From a checkpoint of a small transformer trained on Wikipedia.
Architecture: biases, tied embeddings.
MLP neurons of a small language model. Each row is named by its layer, matrix (up: input weights; down: output weights) and neuron, and shows model dimensions 48-239. Each number is 128 + 24 x the weight over its row's rms, rounded and kept within 0 to 255. Numbers have three digits each.
Before each neuron's rows, "fires after" lists the tokens most often just before its 100 highest values on Wikipedia text that the model never trained on.

fires after: " Ro", "co", "ra", " Lo", " Le"
L8.up28:131134145147142147102145123144127097137128135172136133080127103124104131154135128108121132175144148135123135130139087126119146142125126147046126100139100131145114186136113116156098122132096137113141133101091139101116119108156103128118089121127134110158113160143127157119106146140111140165118156109135146083147152150146129126089125136134130066102115153122145095133143167136126111124087155115115158124142167128113122149101181104132116135174080116146094090103123146164129142138090184088098131094138092105133094168115152131137111112143156103110122143115139086140122146105138132121
L8.down28:155126082130136132168123115121099140169093104096077122125139151120175107101122099139122151138161121113144133158137106095125144091095105140157100058192172122117116115139144176109141130148123146148146163091152120140132146098122091129115117138158179093128142114157106138099136097125106111131083099127158115165126124115094128161125167122125153132105143148121131139166099116144136108163112110117083162165101123142145124143148144143096148099112122138189118161165143114116090141118185108131159145117088118137102130134132087172080148107108139123152157137140105131133181124112145130111

fires after: "\n", "li", "ed", "d"
L6.up204:109114149134145142109132100141090129052161150153100081105123133141114118164119134182088120139150115123125110093136150104109107126100141155093113163091098150162119152133160132140111091093155087173120127133189120108138137142139130136124156114139117147149183105105137159174130114109126163074110115149120141112136137124129181121114106105084119135110144157117119119110146162125117127142192136097135096159071161129154095115153134124142095152081166142160113130132110191132127161140119141132127134127139136080128155130147100144135126133129097107143129078106094135175119089139100120167
L6.down204:113139153135123111137158153103145145164173143134086163142139131133107122121109133131101097151128157125116127151118128109100135104165139166120101132175174096134105154074108112128144121118078118116137137161127140098105132104149099137102144121148137165134137085122179104071145128116144106150161155161137120141095143106093095123122098092132144130142105144141061151119147134065104140086115083173099079119188152139136134117141108129117197160103143140109098104123134112123148112135114119136124160095126164160112124119067149122106134117088136126135103159140132149136106153118150137099

fires after: " Qu", " sp", "W", " Sp", "re", "L"
L8.up25:109153100124126129122107109120103139134164141087127120112142137112171120141135160135122143138103116143115141159139104134103156112103073090119147131137100102151074164090138133119155111152140094141082164131153132127113120113142137115136133140120114149136145103140130145119155094111182136078169091112132148108132126167107153095091114100140110132107127114162125130139143141166123081147131128120131155177104128126095121124101109154155120133132098146128103076118121119122133196142110115082096131137116108132138089153090103108138145146151141148141152110096157112101103109083133106188
L8.down25:142091152088172121132135115133134132124151146115113159107141085108110136118132106161091156122146128115135156113117122166098155140134178150070119128144125161129145123150153090163112145113147174092115087105158143124126139126109168133161130091113185131115145132161109131140122133154126111154188109119158145094091157115145116125121099129121144139116101094138147107089138110106113117152129142148123127097139110141165131133171131133137074130120070121148135110183175189110097124115143122103130110092173122077110121185130155098131169098113096109126121140099096119162110124119134113126

fires after: "ra", "lan", "s", "an", " me"
L8.up243:132169145139147131145102151145113102129131097110135137130120141077136134140112138110104124155075108149138139106166112133154124158154143124157079126099100157135101113138146138140143091114152141123182086092138123115110099130124147102117146130129132106109049122092120114127150124128145129112134140124144155153159149131168189121123144103124101139142092134121159127126144098122119125126168113106176123134137146128105175086133127101108118134167131150185126114133164090098096153089179121125109133130107121105088088137123152097141152121143127123075118116133183126133114136149126118117
L8.down243:135135121139132123125109097122121127166109086172114154121112134130141127126104105141158174200117141128120131154103112129083161139102187160150136129119125106168103105122134147131167163163138108144102098112141124115134125130137125094115129088140143156118099150132150108115139123127105123135139150121124141114158131163146112120070132085155160135124128113098111099122213149114104093112121177179128077151098159126120140176110124117112180111134157157103098135162150080148143127142112147128113112138111155142126146157131095100180107139136112165154133149141147137125101135124082093084

fires after: " 19", "li", " On", "vi", "ri", " Li"
L5.up409:140192117122146138142112073134142129104146157140100138121129121086145110095123112113122150130118135113160197144133131139143119085081148135136123111143125129134143127162126140120094109124156091116109142105148188132143145085148182106151078119113119102139134137158103088190153128146161136102119120145139139141149092137130119127134111146158099129162108079124121154134131156130142143137126164107149145143130158092103157144098103146131055158123177101118126082136114172091138095116116127099133130137156132112108140146145139137160132121140138117109118102153117142079110118114113153103
L5.down409:152136093138131147122159117119133149128122104112070148136128131136109112119171142099109130117107138160127142130135127109148141073212101141158135141141083168120073134108148080161127116176109100080139151101104094156123119144141074159147140120123166102126109107073139147103129123085113123139121150133162144152106144090144128128154107171137079140108124136123130133120141136099124160148154092131135149141138097146151133136134074117148150096124116106150098137136120092132143124069119135130164108093090151141099126122113102089140170123102085145143156162115156141067142111099173121123

fires after: " Bo", " Ba", " mo", " mi", " Y"
L8.up68:111162145133125116134118105115110141099158173117104120152122111115104153146151110102124125073136149143141133139067115144104120154139151127122151135129107124110125123157162138085107154113132174136144107130126149084180153140117133158134123179155100108075098141159119157134141147147135137124095137114136134120131115160136107116141117130136112069102137125121163121133152127101084121167096162146134069130154129090186120048153110129082122143108139136178130125153150146107089120097110157147091132146112108181121146146138118125131118173130107119160114104134142113092109131121174125160
L8.down68:138145150147124148102141117125121102166105138153100134153163127112146132117096158095103173106145150096136107112109142136127144108153111101125125117129105147110119129114080096120136138090125088138129113140090133088113159114083110114114102131132091095131138141074089162180087078099125146104130111132127144151088120169155155184182134127146099129136100144137152136107099135123152134103133143138155137114144121152126114145192178107106137131089136094111094118126128177151138128159153155144095154174148080112149088123159161107123138110135159121142154154124092148163108099137150127148

fires after: " p", " P", " mo"
L5.up415:172123107125134108127125182078126126113134134154069117132132159102127108111116149166131118198143132164147127122094133134100120147139085174117128174144136159134126135128125124130121141114096163157115132115122092136158151121137141137112122120104099074101135167071141106140158139113138118103118142147116177122145143112118163139067122106135120134165134122138169128111141082150076111150120122161120122158112121140109131118154096112157100093127126176159120139144110123178108099100096137153110125131128143116127139144147145148109043132182117132163121139112171116140135106112130122140
L5.down415:124115099093153087087162103122124147112147116144130115090129130131117154150078129137157113150138130163108056153106166147105129097121142152131130145095121149165130092097099159151081136136095078132105100099073141139098192080135114148126126120148116106110152112163125142108140098154149088131096113173139124120149132143114129132139075107151141118124143129115117165115111114139117176129127153123107120156121148137129145096093158129124121163165093088128142139108127108107153102163167162132122092090149135156142095111117137142116146133131082123124140092140113109140109100122130160126

fires after: " S", "s", "q", " Z", " J", "W"
L9.up22:101143139120123088103118128127156154118134139122127122138127144131128092132135133139148166148156082155095116122129159134125141141108099145096144191114129132142075168133140141116114109143117169105142128113098162089133124131106101131097108123124106098104107133102131116083134139112163100118195097153171152149129156164121120112131158120119135101106096162113122102057148143170107128087126149127121130129135140137138140134148167125154137198139148160158107109112177153147154156123165135149108159131120127125121091129129130135108119133173106129124136128133110099057094125089151125134
L9.down22:123147137123099175115105107139111125150143156115127137105115137134118102115158139154115102113086133131128140137193141131134149141160170103095113141095113128117134126177105076120098136123115039117151153113118154148134166095157133134104148121134166127101078121161079148158069159173145158124144095104136162122110115098150138114144129113164148179156142081137145147167144104155119147156134106152109129124075079155170142137153131160136149121135099131147111100120135123122108121121167184118134073119097133109128143124100149146130129150119119114128131143126106092123136115116111137151

fires after: " Ra", "ra", "R"
L9.up132:133135162147121128104125119139139087105152057146131119117121149100118106135100156096121168127144123165110101112184125162134157107115111128112114120129102131119148162142102128117143126110068158100156147173073124100149099120111150176098096115133104121128091122136111111166146136133113149116155158151160154148163142143132151071146147104147111098186131149093121110132138089109123123115137115123123120149139108138122092135113117170121106109158112108147107107154120117117096180130122120125159143153152111133163114146095129092143138159111162099109141128131158080106083141146081120138
L9.down132:146093132099133132155133139148169090152135111101128144107145151136140131132083094155139117126119102112144089171107090138102155139087121111148127109111121147083074171129096165114138137088145134098098117098089127171142131177133107142136138131112122146142131126096178138130135129136113159090132115153136126134104109153125107133071123130112143109141145115116107069114145150131110152165100118093137167131109128152126077104090098107072146124111174128159107112099144111152109120154079126131158141114095171118119102169121152180135164105128089122149100154142110141151174110124111113134

fires after: " the", " at", " mo", "th", "o", "mo"
L8.up306:165115144144079144122147135125125154137130130124146132153165132115110130155102108153113116162151162130068127145100116155118070147122141129127176119146111124118118155127140134086134128110149162155156150150137106114157166127159121124101116136116103051165096186127167103107129129126160085096150145126121123133164124157118102155140134151095131116127117108134166139110134151160111132137101135149129092103088145096110130096153169092108094122131150129131137125116108117102108095130138123086164108100112130194143142139120078089146115101107099108167124137098122131100139058162160130138
L8.down306:084090119110155100152141092141133105130133090144172162112104141161135124135128134140107175139100126151138116127117123139123137104126099116109168124118137150100146123084125134120135148171124159131094150084156115091099118103091141167120152123190114191149106127148118153084113128154106172153121132123114132050125138105125173123146142129121130108099102121127136083159130092147132165133174105105121095166168136101113153118084145173149118092151129133129128103169106086132163126143178091110159110119164127139118146136153133106139152146152125130116154118130151140121121148092123165149

fires after: " (", ",", "S", "Note"
L5.up315:095121106117109178053136155168154126098111124123106139117107130132116119132148125134147169136127094172141118124139136135111134177062120126129140138166111148132174119139136133119073073127093122128155154119141144098108109133134145143153095119160112149130142102117118115116170162148116167118201128133110098102143141093127160122138122157118104120064108161090150132121138124160107114118163145147114096110114135131141110112104134143078138149151182121109107118095131150107098170089132141136125174110117131104134112156093154122174104123109130095147134136132122118137135152129115148159
L5.down315:121098109156091134100126105109147136127156152138119175104134125148118156092105148126169139126169141146124120094131147139114109128147171128132092181114096125158098142149145146115154125147159129114129136119102157123128115105113194117122118126126158111144188125062107150083171089148116149134151120095113155121142148112104140139113164110131085141164155120115131114120139127106136126094085207105113136134161140138094129151138077115126179139096119100155163142104129154120107144135109095136115147128149134145117175118097146082156137157166111154077117169123124122156078112132110092157

fires after: "gu", " Gu", "chi", "al", " N", "i"
L8.up99:145063146184137108109088111147181141128116109155146129092138188130137125124105120125121168159128109162161140120144140113164145111144150143140137119115074106136131123118143132126132139144158117138130173176132098126125134115131164117138121135134159152131117144138138132167157101130123144133155120096116126151132125161134123112115152161127104126133095088136116125133143136126112105132190134160114125135132175156130150107112082084138099107152122166143161123124111158133149111134185159140133144136146144096112123073120089110122127115128161096119133061139084153132103108125141082109
L8.down99:132139103119138092131124165140129116107138133147109109137118141149135162112148095154108155130133118137150155141114118109167149103158114115111144150141070158100166097151121140127128142161106125108102129162084145139110117117086131135112117136133123122166065158137128116110127117159081133152109112175116137144121146111150147061120143108150129111148181121137161118131171122102114142094053111163151135158143124142097109172114081118105105107131125066118080108165156167122173072117121080137146117107122112127122164145180138137099118124129117218115150119116159121099121145119122142113

fires after: " E", " Mi", "ju", "′", " Ru", "U"
L8.up385:101142160140097153125119106073150126107133136100107133133100130110120157149117098157160160131132128129163146120133144159105111152106147113101111144128153153140128095152165156075120100130128120151119140116119155108108085108091110123132112148074138104070152136126116078132133127129144170078122167099079109110165151191172135119105113123158120100141163100122171148119146103116115154146151153143119125172140144112125121093114088116176102117162132118147103088113185167139144104113124130127116171121114101156126080148117112115126124116139162141105155103109146118166131116135138116156
L8.down385:107128165081103132144149103080119119134135131131164136154143144090104181162144131122149073117161152160159148097137128134085098127115109144113126096105110164122126106156130085093156164157140150163093183112080141172124132129136133171106100091092110179173190126106103161144136177131135104155121126106118118153145118118091133119115136119103158164154118108172080151083109115142094131122124085101123141103110123151107094107112123105123125104125131107092105165131129112155168154167148102113172123128115107134143140100142124152170103132145088140099090125122097124141145125114133104142

fires after: "s", " De", " Re", " Con", " in"
L9.up362:124132134117145139119113152104115127115109080124147116127137127148179172145111141109120147139120148166128157122147153142162149150119118123107148123117099175139145151119124121180148129113131175102138134127126107127133119098138119105086128099123100123127151120066108116110131103091123166139178113120141130114144149150118167129108161102115119121144117134115098106127143114155109129113158148152122100135126099156161131124149122105123150122192122148109096111105129131094173132144093189122160141083181117184113097141135158101132133155133086124152115119123116131140125139113105173090
L9.down362:141115107115129127114099137148137142142145127140162122140147134128108122158125141130126131105099100122121116152100103142141191104188094088134094079120099099118158128101127189088078125173130121146122118153114178119148130133105109133185149134151094155137092062146117102127137168167108129116143132119087119111150119122146117136142151130125113151127154148125103168148024125124130136164096161072111140120160152117094125156089124115125128113120112144116119109133175158112134141114127111136114101102112125102104126134108104101117133088155107106121117131168102153146101120141155127138

fires after: " M", "y", " m", " Mi", "M", "im"
L8.up70:136144094133124130156120121127067087109141111122140097138141124071121161152143126147135124161115127102129144122170107108147130163117093140154126134123090140127136119110122130088128100105092135141089135124143132105154109081135106175147112081117126141080127161083119100127169142136166126082112165145124181099153106112136136097087120079121117114161119127084150110124144104124090090105143134102112144112161143127089146064133133126111099113134136150116179123162141168122129162080123127116146106131122122148170157162125098122141102129134154155158078134123142118125137119118098126160
L8.down70:124167078154110201131089143113137066144131132149056096112101120124141139105142142138086182100150127125152174057152130111113171120156154155106121126086117127136164103116142147151138131155126119120097132131122086153132151108114112106127099132139120082094099104149118163113102114146118114122174118085101104145173106123120148102120112103112118098147084160087105116146151128128133106125124166130110155092077138163141155155149113117106138072108107137108126125131133128138142152152135101127111128128074121152118145116134143163103168151102118107159175133133123088134116123173143123156

fires after: " f", " b", " sign", "er", "ter"
L9.up453:170096122139110122106140137112124111134128072140150105128113186118135141092141149111072168104097169107144126109136097104207121122133140124121118115113141135120112136141111115140118123138161120176154133141133146127120131136134118111142137131117196098137126124129110094127131147122177124143080142131134138127154156157120133127139139113127130119104138114165091128114133149172134110148149110113106071148129133109149153142159130135140106117159148149175149105122178125143112117097134092096101132099120123158077135112119142044088149119143130112133125104129160106111109178128142144169
L9.down453:109158117116141130143107150119106109133103142115163133175112120120114120145153133106138170095142115143112138097109121120111185117137074142098158132151131129171155132158115140143078127142157108107182185096120133132116077101136149100108142133138147125137170113205154106114119123150066129135164136135125163152145117130150118150132118096100102101132110162078102186132127143131121136136134111138109113083166147165129138141062122123142113148109137117113096092124109155096101121161148153155136112142143104105119171127133130115096162127088069137128136120067127139136181131115153117142

fires after: " mo", " f", " st", " Go", "or", " met"
L6.up303:145097145145143156113127129090118141130163120125123109133108157153090107128108147107108125105137130101133122087116106173138129121116108187165118134160143114085115086103121128126135159146153107116160077149126146088169124082169147100099140110136188104134130190165108109130125142123139138123112100148134094116086109150131133124154095138120084128134160078139096138138140154122099161176153196140135119165071140127141111127138136126131135167122158132176114105143119114081128120073113106115111109120128132155077146125110128107076134116141130110192156124106146122131105104109130139142
L6.down303:142145121130126172164080147127156136131094112129074161141129099157101131126132131123124161144113152114170094139116100115133119121098128105146146144151094171112103160151148129127093129132109110121144140073130120145103145201151091125107150104145091138111118155111119186156107117112132120151109132147102135155071123163144104130114140111180119118116166139153155128128133099121140102166133081158109167126159107146128170123096117094112147092187166106130153094113116180141146096135137140151130119150112129176095161112144110169102157115120113123124133124133148115110149110107136149151

fires after: " the", " st", " c", " g", " p", " co"
L5.up458:147104120151112141093137124084154134132154075127127142090144160160121108148088177107085162145122110165140118105113169103109123136166124155111144184139094101141135169162100153167108111158150153144111117138149093106172151098176132112144109121053114090133110145177141165144139144144108127141122130133100141125122113104147173106117131108091110134109109097166177103096138106122103116100129124142118132143099137147126099168123119134147169078134132160181131115118131112152118140123134139169114094122121134121115140133124123108097067136134127133132127135117146119151126137151151154162
L5.down458:076141145146164105145106138108113129099139079083143081142114078141148148164186123155125090108136118145133089156085115127112132121096114123126123145132095101108132182095099095097128156115140129141159147155160133084116161090138129130107133159113126117170101155112152120127126151130145147114148148141126154127123140131113126132105115115154163128119165091110121090123130101081158142149149115121114102130171126115134130102104164169150153128154115112122101107142120154141169161113113169138126123102129095142141139098084155187155184144118154092150141114148132117132123137085126121129

fires after: " f", " se", " mi"
L6.up113:155123132156110157128111123080121145174145160111104121152121132100155120124148140148133132144130118117138114135171096140113167115114093147122104124149159145132116080120126145129082101089176135113092112081174146166097147134176122148135138110109135164148119111116093078146132120133160150155164114116119113101121133143150116108115113138127127140138180079177135133113144136119119146183113143129136108105079115098137127133167142153094133167143139130120150128115119136169086079137091118147065131069150162124097110142126115131155103111139128103211133105159125131128133119138122137133
L6.down113:092167124122134156154120129137121139136138141110173126125145122145157141101119122135113100138131152096126093118109132130184150174110136112138130095167059167125138129102099123128096152150099089084163153167095146155171121129104124102116086160139101136109101113102153079099139126124134147125158109130159132120147090107141133132164095137183149090113146151082159112115118141088124122131125120134152127145100148135107141130157158165148087113121139132154121153109147148135163126134157113104117121128120132110151110147128101146095154103149118142105131115134075132113121120166128140079

fires after: " in", " ex", " f", " inter", " T", " con"
L8.up364:115132141132094144100147182106120149151131108120100109186137127138138132113163126129142102156127100144109150091146114099148140117131141112125120174155141121114143150133155198145122105110122120116137119149128126097145148118135123139093124117142143090128134126100120129085157130144149092113159100158122158148075124132147126149136151121085152152097104124174101120121139130147136145087155138095133096097100151105134091107099142137150107140192111148176150136105156119117142097148127147151089123098092133155057147142139148080088118129139117118156101125162143143099110122134150149131
L8.down364:099140126118101126149109125141117155119170185126148109124128135125173145149187187154155157118154163094132130115121135164089143088096101146087140148167097139117157155127139103134098132134148108132133150083117099141121103130159105161107185162165118149142109145158168144157115118133103195144137121090116136130138155145166136128100157131145123134131113132114145138159088129118120146118114093163119115131125119148134116109108162168122088153113100136156161141084135129115121092067133085135080121139075133137150117120112114109132157086073105129092117135170112124104140103121091159112

fires after: "er", "or", "ter", " Bar", "ur"
L8.up106:134111112178115154123156106121088133166124155091167147106051135108113157158129122126114157108115146113109166132101172139130103117094116133115121113157127184173111122100126151113142112126132123155134122132111120102133141095151118139099107119132165096175139128132126154128114139139129143103103087140098139122094135147085109130134111150150137118132068152175120130145141130122137156078187112127114114163099148114135124155135151098097093174155118134166106127173143127142095124148106154088131134141145099143108111126150106128149147155156121090131115081070148112122094136109130121129
L8.down106:106123150096096082087123138111139164127138123143159116090158151139092123130180167133155147151090106140132080143114115124132123103147191134097106139155131140104121126148104145159157111122179130065109136103099096136121102168124116108109141130106102129109162163110151140122132088132115125142129144147138162132116121117195126085105160114154139102145172109092144115136131112163106158204134105151113164108091103133138159142133123096140133123104133077148107171127177122142126116114118124144120137131114131158139127121134127111092140160098124201088104154139149179116132119065155099129

fires after: "er", " so", " So", "com", " sign"
L8.up48:117151158162146158152169116111113129108122117160134092142127142110139143110113160112123141151118136124139160137091128148147094148121146149150084109121090115165122134151118132137142146109153103141103115108122141069103141110126145058080115134125175128088118130151098112128106119145137167137129159106125135101158131137126130120134126154119114124101139073126103140070131110134120125134161137141138141161144183141106097125170140135089098111135143113119123095127133115116126150131115099112140143130067152137129087149193124116115115139120087083096133147101165141077119124061131162176
L8.down48:110078117164171129121140086152128116097153167103122119163140133111085115122109122153111128145139073133141150119130129161175138124133108180168128148082151161139122122148153118125130135119161134180141144148151131125127128156127150144116104088109136141133123148138101151124115125121133176124091157150168104139138129126092149120114122130114130115098130111123095149123183097135106110120160156068125088173121124135094114126111133096191161108134162076127105136157128123128093174110140131142131095138127112134134175135161124078113098144155136095179134117115199155103094123091118166161

fires after: " C", " M", " St", " c"
L6.up115:132100140115105130123150121148121117129129164132092127114117158099156165110090131150145155169144103100153146143105119137131116144159086134130129128138136125112170146143125119159143100108162145151116097145120140113108154122108149082122125106092116120124143097145152113138128115121154171115154155129142163164095093139166141121123116110142110104135134062114107153144146090122130131177147132166154172127133162162121108141104063110120153112132122146108092114166168119147156107140162129112113153114145080091130128128111043114135106164174198122121081123115181113104103154153136152117
L6.down115:114116109085110087122121130131142118130116096164137121148103162127119108101167167165184117138146149136113107170093146121151133114100118128094116120120104157138129105174123197119128130168100118162171115067169121078140131125116123113129124157185109124128132164092082105136135109134139143147134128181110090133101135133121172116142125125120164125107168115118148121110127112105152123135081100128169142150120107080157172148152115119135123126118105146140130124130145082143176100107145092129179146130131104140174133165086091121121108129108171146126137145137161117144094117082099125133

fires after: " |", " ", " were", " 3", " 4", " 1"
L9.up135:131147163128149115122121132088146150160114159132115109099158155117134097094087123154125140139086124133128094118148109100122137130103110204121132145135168097161152102105133139137093080113132134132171118107153114109116157102107161094156121137114115140108087120137084130146142151150093119095166099182109145142124158126134139149123143107104142127140126094072140147125159145125119132104104120133142137130124115113084114107140186109139131104139126118175105130119187132183139127118181162128119118106129137141102119172134119105113124137139101137170148077149079115125136130121132124093
L9.down135:086131117131117146172134154132103139112110178149123108111149145106114088103117123133124113103118150116136132148136105123157154100133100128150128076158141120148184111153141111116163163187097109128142121110141128134106153156130155101079102159142147158131124126181131088102153109108142149164127093160133110150113108149106118120111143144138145127141158140149108112110092158120155125135098108138121152115118159157130113128129139103083131169144101133164086074144129097139121114088143171126092123141130116106112103104141114092087157071099124111093151082133128114094160126074126158163

fires after: "s", " S", " De", "re", "S", "e"
L8.up448:132109141114110177132116096136089113168125096118159147114065143135132154142140125115116135111143135113115130152141151117129142141137109178137095155134081114144125132143117122133130141129132146117112126120078160113110102102133132139130061149132152134094113120129138123110144109124164162154129124111133113080140121145118131135101118121117136099146142064108106151115147138122108124107159130136187112144088122122135127163179107126131103099179154148159147126162104114082114138135156127062125147096135116152137152151163126098150120159159121067116108142152155084167144076116105119182
L8.down448:164095120133158072162168123123146167112091160111133156105129111159088071147126139131123131138113095136141126118112104110146128162130171105141152126119126099175152160152163159081143141111116137119120134134120131144142115127105123141152132104127091138161143121162077120131112134141129133154130099118116108077112138192146109099132116106129136104163136159144126120127141095140133158125137129131154115122175126105117102106093137153118098143103115145090126087097135146096133093126126125098155134109117124103137150155167074149151142126138118150124197096101134127086088138120097186093

fires after: " E", "E", " You", " I", "le", " J"
L8.up420:149115154119124123091140087091128130058163131119086144141157117120122133089126111154161124119134083142152096140109135092153144175126081115102104164107135115158108149148110140101123115123119121124105143131078134112137076090113155124130151134174156131141147157114106133179135150144159122132120151140128142139069138171108145139108099159163128100176131127073135140125146136119121167180171131099179101149127123121123125109173128132135112167124094136094104078140093125154124167153132101140144093097137092160152129119126126142114097196094124095145132132114142083126132152123114138109
L8.down420:134162130106097129121089160120148101138114121163186137134152135130169174193115138127099136093103104093135135169148158168147128091150136090140095129118144132106162138114109134165104103129089158119059113173157128139110120123118120092139114082096124168127136130123169131132132101114143156084154121130184126151204117138152097085115095113112087142102096138146084138089115142105136109140123157102075107142135123083122133142127126146099129120125120137135141179137129136148132112090136158135137157141133131140147107172157111108123116084158114121122099111174141126172098123103138164092

fires after: " 1", " 3", " 4", "il", " 10", " 2"
L6.up101:142116155147136183065143179095135133133151089132095117124115169145125117114100158120109135144131143176106125082122158117148132146129095119140138137127151111171142131115161123117105144135125113124127163130108131125160150142124154131119157128164118154106149159115116123115113131152089150129164145125102114103078172117129156118119160133087112125102161153122117144060141096140117139122146124156132088201108116106111115111117159127134126119134133131150149127136134150123128165114115175137163100127106112168122094097164154093083103152140071127108131126124167091111132120113148155113
L6.down101:100148105092117136163088109152098104122117138182143136140115107097143084110139177116140145139093098106124080131115090113139148118151139161181115097119120117109104145144124113152144161172130103159114132084101177133153112148160135120140137121104083156142116123179135100106152155128145110105134105151118097116115170132128140122132109133081151112100141168102119121164039126126129143115098150125108161151163108155103155139102130123145142139074139128104105079105146084155136140144111160137107144109175141152111142134142130141122124141099135139139146118152141091138148090146130127156

fires after: " de", "c", " gene", " car"
L8.up363:134115136146122147133197150126123126120175112141090130128108154129152160132157166125125138114131124140121181087092125081123120128130078116073127131148067146154132153119101142095120171139134134118137148135101112159148149116136138145090166131108141093129144138121124087127110144112109108157145147141106095075062171113128116100108137159110146110111114141099147135157141119140113202123097166123119124139134111130141101137125110137139125181141122135107196132137089131097075092096153106150146110097165116129103128176138157113106090126111152096166105124143087131108138122114100152147
L8.down363:121134104124125126097143098107185119121132119137150131164128131122118151106145164096112135137133146114139113152170122115110091134134118162119137125128137130133083150117116081130100089142111100127112142146162116158114137134127132077107119117134103158101161115150132164125145142118161122139125147155132131129130085116151138166135132133123123118157139104189155099114170128138064085156150140115115116097125119150109092129116134155139133170183134075102106186113133160104092146121180138138088121122123115124147098111167114126115203077157137104134102113125137141120173096139145132105

fires after: " the", " German", "k", "ent", "th", "ist"
L7.up492:135136117148125186088149164077129130099162104143143104071143168144103147128122106106117105106131121146114119134096105119152109145129134113110145168145090079153123141133124139164108125112118119122087092172137144159129135099113136126106084159098143119135134121172112124149136107158106122157105133132144112129101108143140123135139149099154113138110113142169131141131131161114107146151118131131138082125155129094096131097111160144098140096163144140105120134135124120137170166115165160177100113178115178211085123139138144117133126168099131084143160121131151120064109173102145137132
L7.down492:145164156106208143153158125122119139116117151139086133104121109171123124103137160104093144101185114113100110140109085078096128120090120111131181093122100107154136126133175083111106125139142116112101110098109148102127173106128083139109130161110124093116139123144108135117121145136131086121145153130119120087112167119128086121142144121116098126146123125123135125113149109123119157131168104150110177119145096155170123131131108108127111191147186091110095142111130117145120119141111148159134135114107122130133091132168149128109148135162164099131137116130142140114136128087188153146

fires after: "|", " Re", "\n", "ti", "=="
L6.up290:112113104112165114099099105121136144062114149145128170119131086148129179111092140146094124116109116166108117105168179109163106152105118121102137161097130146176200134128195093101091123103126134164093138126109184100132094105110154132137162117134135110166156119087125111161120127123119091171115102124149149150118140142129136117086122155100128126087103145094139152133144133142114120138174101112118122155104191146147132077111126143139131159142162119161082116139115145105128152155111113091115145117124125120124122115125113157103126126177171124122085073156117117142124136098152159119
L6.down290:118127127135132116103135095132105095104143138086086088108105107074147118126083093168084122131149156141126111120131121094118112095108178139110124138157135108111098112136150115146126136144113124176106182133121141162112104110129124133105159088142111179157130113140144106100133098113132172117112124107119136120156127130162146119120135136117131074132149143162126137145174149100153169130101118196103118155132128134105133119111191131137108154153109201127161119156161144148159134082075125147115149153104108175147149161110149180118118119130127121120072125126114121130126160106126092133

fires after: " St", "at", " Pat", "ud", " Jo", " Di"
L9.up53:093118152114136113148094138141113132099126172124117134095129116130136148101133132170131155122130133149102165121158116150133093152102130178086109117184174138137128128128116146156135132124101068140150130118119110114155142116122158091085084141152122122165129109125169144128143083132099084119160119193109137143128125138091135128140135141134131091108117099159118115167137105146150177130106128126135128159127162139126128127079115114162176106168093144157142121127089172193137123106147158180124093096133119143139151139157081113112120127140188102132095123081131101120143142144120110121
L9.down53:131135135124093142136133136117122129123186132126149108116143119108144129120110121114104130112117113147127133118119142150127103147144124112106134146120132188159124144145147144147086132153159100096132167128110097128162102090128140125130139104114086135155116163154148149124110152122122113140115081122104123115147139141158134154135157111132168105141126168126114124123095098103125150116148097156177107122125114114178161129092131176132156172134159077062132168169096132097135110115146118132104160112104110083155136125074155128137125166152096135095144133117116111118115178143137123081

fires after: " pro", " Mo", " con", " f", " Pla"
L8.up445:170117130161133127142125181113129128134143205148100105119154137106125137070129163134107119142110151104138118119143152134104115188113121157129154134139113126129127122137126146140153126126150127129099125088161107107157159103127127116095160146119134119112101164138114128106083147119122139111155130125140133119132132139139109166119135097164097115113121087094130144129135150132127120156152133122149100116114126079105118065104144146167146127153128090143118137170108084151099125092113175121128111115142100182124132129173159142166126146155157110134071098099174133113126096108111141154
L8.down445:155119141081101126112143157124151102155103149132161141170182104111120103167127147092094115119142168115112126062123092087162153117111105129131085109117133149078136118115113125109112088133167123098102132145101092147165150144094201136122164158123135175151150105111094131152167116149105090150177139147099165121110148117154122128126115129098144136134112134120154141147133116110136095107103114172124142150113145134134110111155168166120129112101140119118116152138135152138101128119113118152137130117135123082140094115128079185103157111113125163099145114150073117145115146107130121119